config.yaml
n_layer: 13
n_head: 6
head_dim: 32
d_mlp: 512
norm_place: "pre"
positions: "rope"
bias: "qkv"
tie_embeddings: true
grad_clip: 0.5
final_lr_fraction: 0.02
batch_tokens: 16384
doc_mask: true
MLP neurons of a small language model. Each row is named by its layer, matrix (gate and up: input weights) and neuron, and shows model dimensions 0-191. Each number is 128 + 32 x the weight over its row's rms, rounded and kept within 0 to 255. Numbers have three digits each. A neuron's up and down rows have the sign that makes its largest values positive.
After each neuron's rows, "fires after" lists the tokens most often just before its 100 highest values on Wikipedia text that the model never trained on.

L3.gate81:118134126123049143123130099165156132088140081175104148084166114146104099159130149131180138122078159191163127137209158086080136091133104158112089094080111128107121099118103209125180135128119125121154145118140099142117108072155096151098115029044170139156155077185132112122130143066066076159109105080093154180122136127070161117121118205139136124137093111106149144138112173128108192098104090155094115093162137090135138125137137132138193060140134087170166112122163156160188143092110136097131140097148198120109139187115151084102125110116157100146142160102104099143126157119111150140
L3.up81:139190134092107076163138142154074185153118106169127113098110144134141205110110122099070147177109161155063125147191133118095168117177118111181118123061120114117080129137188072155140130131132108098149155068145100105128101085070163152122076185115159124122112104115177161067139145180087177166127117112165122123179206189160101173122107099098102086146087115124107136107148164154174193078117141184143133094148152106120096107117134139140139139130111160117116107129122109143211090124190109108150132108104116150160135090133147160193134168118085083089092161095120152131118085140084134099
fires after: "\n"

L7.gate148:128180079106090122099110073126107102055144103132168067104099061109128167146162129090160106177133112143116157108144122103096165140145115128140110140093148094165086102101141128081097126066127131153135144167197065137148121105090128122116163174134163105073198135141173122188128204123113141115128104112106134116124108117166181139176052151112148149182117156115117147170148122063109132141147077202086084121112195116106113138185147140073117110094143129107067109144072114140107150133073149186127117118091118161198146124105073111129117080142133106144152175050159113122139155149105141142
L7.up148:153148117180162099135103129155148120079067129134129080138049168133169133122115075136140110129085164146174156112162137130127158104103137188145147137116138103101103120086133101112047125106148094144168133146131066138136144090102085082117166156200152137118166165114157159112151117132126110174094105134176130154172120144088142155255073139180131120142102121133120185131121117102126041136161093175162060143157146055139088113120138152130110127135162097104144137128142125086115097126121162129128131140168106165161149040141075096129142178179145092145141158146193134179174103088087125122
fires after: " |", " W", " Go", " G", "/", " N"

L3.gate30:118171184177066084137090148134076136086070169118134176087136159119068081109168115193090128231089108142117143152103113099106157114097114113138109123148142050154166115102091119149141138117147134140123136131067186163059115132174173101112076176137072138138134108130108149081123134086140161160123121166162051126108150124117169159117107133135133106156065140098095159167117150068103147183146099087137097138077178169117114089108115158161167137178112164124177123095156137117121124142209132124106148156102098122099079140107160138118116135097146130133110144128205155080090140132114093170
L3.up30:166127208102155090173127100107173082084126100093121162130159132118076122104122116168081139176113157159122131139164147163115143212131095144121125154154142188153102121181166159104158134097093110130090048170131098181109195118137142139100054183136090149149127079078147174121182172082137177224116161105129153123188108118158107118112104187167094088125082152113099138093176094145151164142145142077133127118116101164163108131154126126164095166131174150117110163122143116085142144158112128121115156073134159125136093110166122080204133162125107068153119160113173099110111112104134150094
fires after: " d", " D", " s", " l", " comp"

L3.gate497:151159119130125114118068173156157091152147192115064160143151080142135172103090136069162164155155071192097117206126148176114112104135110165061172130072166086153084157134100105101134107086151150118131122105166159147081113121096148064116169123129179093123164182178108099096127092128139130158150156075108131125112119056160109084140114093070115168097139108133120110097090081109171101094174109145152155097146106180146128075153103113119204133086107079160182149162140095135105161167125103123128075106206124125099128117135120123162106097126143135128120149164096180181145109102098169114
L3.up497:155125110126119119148153137138138153129166189139162106163132117131118097071172193185149139084115137157185131140178159139134174134144084130144154132124148119119111145119139142062113106089137107107071124172128122147050155085239160155133162141098144156150080164109177124153138126187098117103091177079134090121102146099191161083085139127104138176074154082127139099094047157121161120103101145059115107109170118156108109106176188195102129161136082085119167105180175066164132171167113088135097171135164149101123165116107087104095133115090107177142150154141115117167113120125120112104
fires after: " wh", " am", ".", "’", " F", " th"

L7.gate42:120173112157070099085157142158113163132159110175138121085071173118146155160165139177136163137199127150114164112081115132093126105050132109119116169064120163103113124133112171102122120148133115107179083128172105097156114116147159142182129115133128071055138100084145099180106146123154141160069113186138142070130102079106154119140119108126161149151161143109174165119156127102146132167157107137130142178110132137108164121142116108118102113089149145096088131096109121086159098085150116144103078153158063130116121048038199158066107154113102104070069205137128125110143057161144118159
L7.up42:130167126058103097082140112180129110112077131183084121147078142132096139075147160179112139155122092143168157105151182160102070129158148142123081108105082124138113197144155087093068174086099074133082120164121111091127111156132065115170083153124132099113120156148124132157116136095117200160160125076095129114172155115123108109122148108102071142130179127184091126176137110093186140126113118141112109133141182220126144101077058150140128127132082091089080115174128083129141119070165087133135112105106149115173171054150140059114084173141149097137117153173125148134136138141166092152
fires after: " on", " On", "\n", " died", ".", "On"

L3.gate201:096091138128143165161132121129107131157176095106095130150163160150106128075114122094062104123127151150141170105145143147106113164073104083181107140136135089124142135105135115148182181169133150107129133109158164073157073132106142125157243150120171038159132131111134118132149073076142149101114122104156134118142115114161115179114112113093120080086147161077102119140175067159118117121115090113071076115133106096078131153111133152108078100152175125089109095173111144177138106098101139148123141118103140143157101123081091147205156116102037071169139113055119151160087153136208182133
L3.up201:135168099131167053175153092142093159137157122140072166135154172164065182132125148068102095127124106142077164086153052083131153162127137112122171111149076178106180169116112092130137123129160139173110159136167127119136175086101134145117180160098203154103106146147156108100150172125086149071136200147130112140129172147164155154106154107091123117120114058066103164121155094132105158148134163148099128095174160104151100155093074101152082106118173139144114152209164118175102149164044126139181143116120160151120101134090079145149154149125125125163110167141151165096150169158154170103
fires after: " G", " d", " v", "a", " D", "ac"

L4.gate165:132131127121142136101154150169195125133165139064134093138094094175182090154113120071152107128119112067142112104137080193125121168128158180134114209134188185128085126182136057120085179125134095169157154118180104130108133079137189129091206117147127151131093121104138092082146095086146212088140132132094138099185168123126132137146159110165141148114160114143103080133107120099175129139113110149103161066085160135153147088137135175166128209166113088105142075104154097138182108089100134167153100063108085142106126109143122105135168144119147119104060106130107117158137085119092169127
L4.up165:165129126102116105157165084155133092126103169115096137186168078122132061150125154125146154150125080089149158176167136166144173116069100145108115202146125148140118120119183108157138152133135107158144116109074121046135154170148112143118185142135051173130141162132114110153118156106100157085123115111182115111178122163092118125139174100162147127113186127126118110080115090130139086106095106077155186115122073162084120094107110167167126181145158108148074119145121081162106183135073205126107151100090073088146153168091141147039132110156173117071136137166068137107093134143180089150
fires after: " K", " T", " Ch", "T", " P", " Z"

L3.gate72:163089114099159162137116123135122100195115179183134180084113141096147103076104135111143181162098177104151129189180165091156102145154129111178185079207121116136087147154119148147127134131125091179078140092173143168119117134106132123170119099165085093178096088103158117115122107118148117134109109143099130159107150111125180152132068117126114084116088121108112167186203121201081101107125103133048164174108152143124168124103144171142097120132152132179120132180129152137152127161134077190121157095154123155140047135125088126156113170115120086116144155066170164068092136097059133114
L3.up72:104113139035146106163098118123125177141098126133165089172134145106138101146161138117125146137090174170150137173171087121129132151125128151071113111172045076145099156115176132112150183104119108098072096107172094165103138154142156148179197137142059130207118121118142098077153143148154116168121146151154118114170129101094162131209144173146092202091128155091122175159203070126136129100162116130131147138098110096124089153095106136105107107179185093102137101149137128129142104178070119049182169123157125164104111155106103145118139137091082131113096186108146112082127078142137088114
fires after: " comp", " fl", " prov", " s", "iv"

L3.gate29:099105118166158174080135126088142124175145146147142132149171173150111148176133136100136164173105128129095157071108148149109157111116120042088137103128204188133118073140160130207140083109117132120126130122095161129163153121145112131092144083154126157177137149133122141105100163084169134141132207134141159152197099181188177125144166135131165092129084191132149184109152168113180123151073133096174133109099132155178139124107116133147175074131155122160162104104139095125139109127190151127135169165086135195155154085170092115149188088123109085083126143140106064136170169067177097154
L3.up29:138152118129057128137102126082136140106123114079155137140171132116149071156090076102124146117110112160194115132081121103145152167117142142107096096117102179165146121084129124130129075090095145126156139113156114122095207066165112073150112122120146155124178152113118144125155154136179174151146117131107163150083154166079083197135152119093088087108156173139163146107098121140164097149088136112125143150179143093161088098116157130150148149150125127146168059136098127146138134169165128107176092083130018118126081088152146177129165153111115129137026101141137065058092095149157040133
fires after: " ", "\n", " E", "E", " I", "D"

L6.gate23:157158116094089105157084097189149126114143227168146086126160162160121153132115122108113161100175153070119095100146094057159158103144077135090117094114152134108115169084146130080156176124169083110108141187119118121135121106212159122057143113070131088158141154124139108129164147102158095107119122149190162076118148143129116136126125120098102113085073124104060091127167196098136112130062134122177135079093162139128064145132118138127131174132151117104147110145101210183142107138165140141127128119118111079141065109133110093127157102117099175090119118108174099231102125108151145155
L6.up23:132148200150084076080184089104122159085089094114087114154220157160109139118126132087105152136151106117154184127114092094088090139186107066133161124168173117154111136078167106174168088142108141159099105140070118136121099074123130150197156151061113162095178138118154094092143105074131116157132083132187149143150101094080127151157101125166132143131137110114131162115083126118118105122157154090105151123116101151110107137117108104108142150127200084126106180125105155171073167148120108147170085116175069180180077103092167149072157134132108125177126156093096141090133130171122074078
fires after: " D", " G", " H", " h", " A"

L6.gate302:150115116136123076104151124147118133154098138175165080136115113139082112137091136082149117110154110103129163104132123106000156144134096081223040150112115128151122092049142149082133153186156095150140180113122121126140150122152101118208092137108156081098135134107152099148089113060122128135138101136209134160129081120152132109143055131087183183095103116102126100119120111084111094147151128131145133110126085151109119092171055179063165132130095114083150072127150157121148148166159174106142084128093115118150107120057111114107134186140092105141137098083138130150153160113120115101
L6.up302:121097122147147053157224138141105173133130107118103128149089099105123112134134166079127046106107098136073131156121101132065139133140176172158120116143161099099184185094111129096149091124125130062173146132140130168162170135121100115072195126129075142107111162182153091135087168134098153140092135097188110137105102113091073100181093145086182165130134190163153086106114107119099101081109151104147118122075118168161164079137128174087111107139129137132173120126149152087133150217048169142141098137165101105120099115077122123122175151156172100152135149092152192118154123141145128104
fires after: " G", " N", " T", " n", "G"

L3.gate235:121124175133106130091114160104129132190111107120115121138093115109109114124197133146115111104202094126185149147090138097082084164180103090149103203161077166153104139054176136087129103110140170115101112115182124080148041128073125144081163118092066149110129099125155118155124116145177148121098119147135119092096142112113170160081171170150119114155103092187160151159143163158097106139082107099151110099155128107087086079104143143118178182128118062090142164075092176127170079133072117170120136148155092163079110140123102116100103163041099141057099136118108146125097124122144102129
L3.up235:132109150078111051162129092123126117148110125129168037134125085109123121092173104140128057193119189100097189178144192171080118098155133058165136150150090151139183136127075111124117080146160151085115162087118126193130133097111115106073145153167171091069136077081155071061145133143154129159142115098131139116126083208124133131117192125126204093119140164136122119141127087138141132079106089158128130118153117140172140155130178134203129118145127139168163163108142145069171149124113103175101101100131120115116111082141098132064105189123092127112175143122104144112121135137137105146
fires after: " B", " b", " h", " ", " C", " s"

L6.gate487:160080130176138181132111134145158080159150121114137133163117154158148154115098172121142143158078155175104152102197149127091150131121151116150102165133170087165123122125095091133194103139120097143171184120089074184175126087098174090162105132176146153078115107140149146136071132127112191122149228142109070214158100156108145078130060120134077137144131125182192137111125162126146159132116113135116146090113143162087103143123135122126149066141206090108145133133081103155079122135159103199123180060089108187120115093131103088107124119084115132155097145112140081168144089115143134094
L6.up487:114118190147091176142132115114104127123157079120141150105198174165194137146100155187138117138169088158126183125130102177100144148161175086153079132105136144112119136113168104112167142176119179131165088072109059149148166119087099114116166130152179106120151104135159173125134113162103143080119177097156115207131102134172167103122114065125136149065140195089115115162105133162086115079123110122124149113150152086120124152151101103114112116060168096120152078123141090137052138123125079065103159109087103094136125107199108098142187160077128153079104164122086097097150120176133153180
fires after: "\n"

L10.gate326:115150110142096070103144124072109115142085111126104110131171137097069142129124177134140126140159089160168106118105106105126124128151119132149139156106069094066110028170075148063100091142151189105167097171092143174143158155155127113121063131137103155133146102130138066122092086105135170074133118149122161154084113119127138148169089131112165092053132121173162106095134164173143097124111106147127139081076116057143155106150188168128161116089128164156111137133145126114097146117158139092182135133180125111130149169106209131090206094109121110056173174103054121158178145121101109115
L10.up326:100188119088151168144099094159102094155124100181090096146107114140072102147059186124101137178096107190098151067124147126181145153141058142129125125117055104103123148170127060183094121120145131153162170114101076137190124149160106118121087107127145161156171078111114107125060182138163138077099075091127117190106107140055097168099124136109163137100100083125100151132177069145169123114122102145152150145109104159110088095146125102147095163059140105132106102127202120117101119160109106122175127140159117081082153091157136119124160136163105155133131174169099180134172122167172133160
fires after: "\n"

L4.gate233:121157143157131112119153170135107170112141134147133076136180172108156060096133033078132216104175176104131127111155124070107082145142144130121156128080148183066156131184151140101123137124127140146128155105127140112121081108136167148103122087057096091137085075105186099071123137151133149110086138101122101157132152164083167093140138188123175161121117127160118145077160146169126190151106145160101156096123164163108151118110136083120141105093141119177142100159077138120108157098140156176142085193176137156097173106132101118139105164111081129159114126137086094146142016133098153190
L4.up233:136116135121145063088104158166126138145107162063127088089135130092149132123187104138143107154163148052097120162165134119114111163137112116147176117222082104184123107124142143084150108162094086198143159113140105187116152138157119154169166145229104135119144129109147156139106164118125171132117146106132140114104118164122124195107106124107131177113130151113103193117115047146117152169100077110136113076171124129131131138131108198126161087081093110163072107110158094165141160073146103117164113079150190121137177089151089165161098162102121097132162151184146183132067190167119142135
fires after: " ", "b", " B", " bro", " b", " St"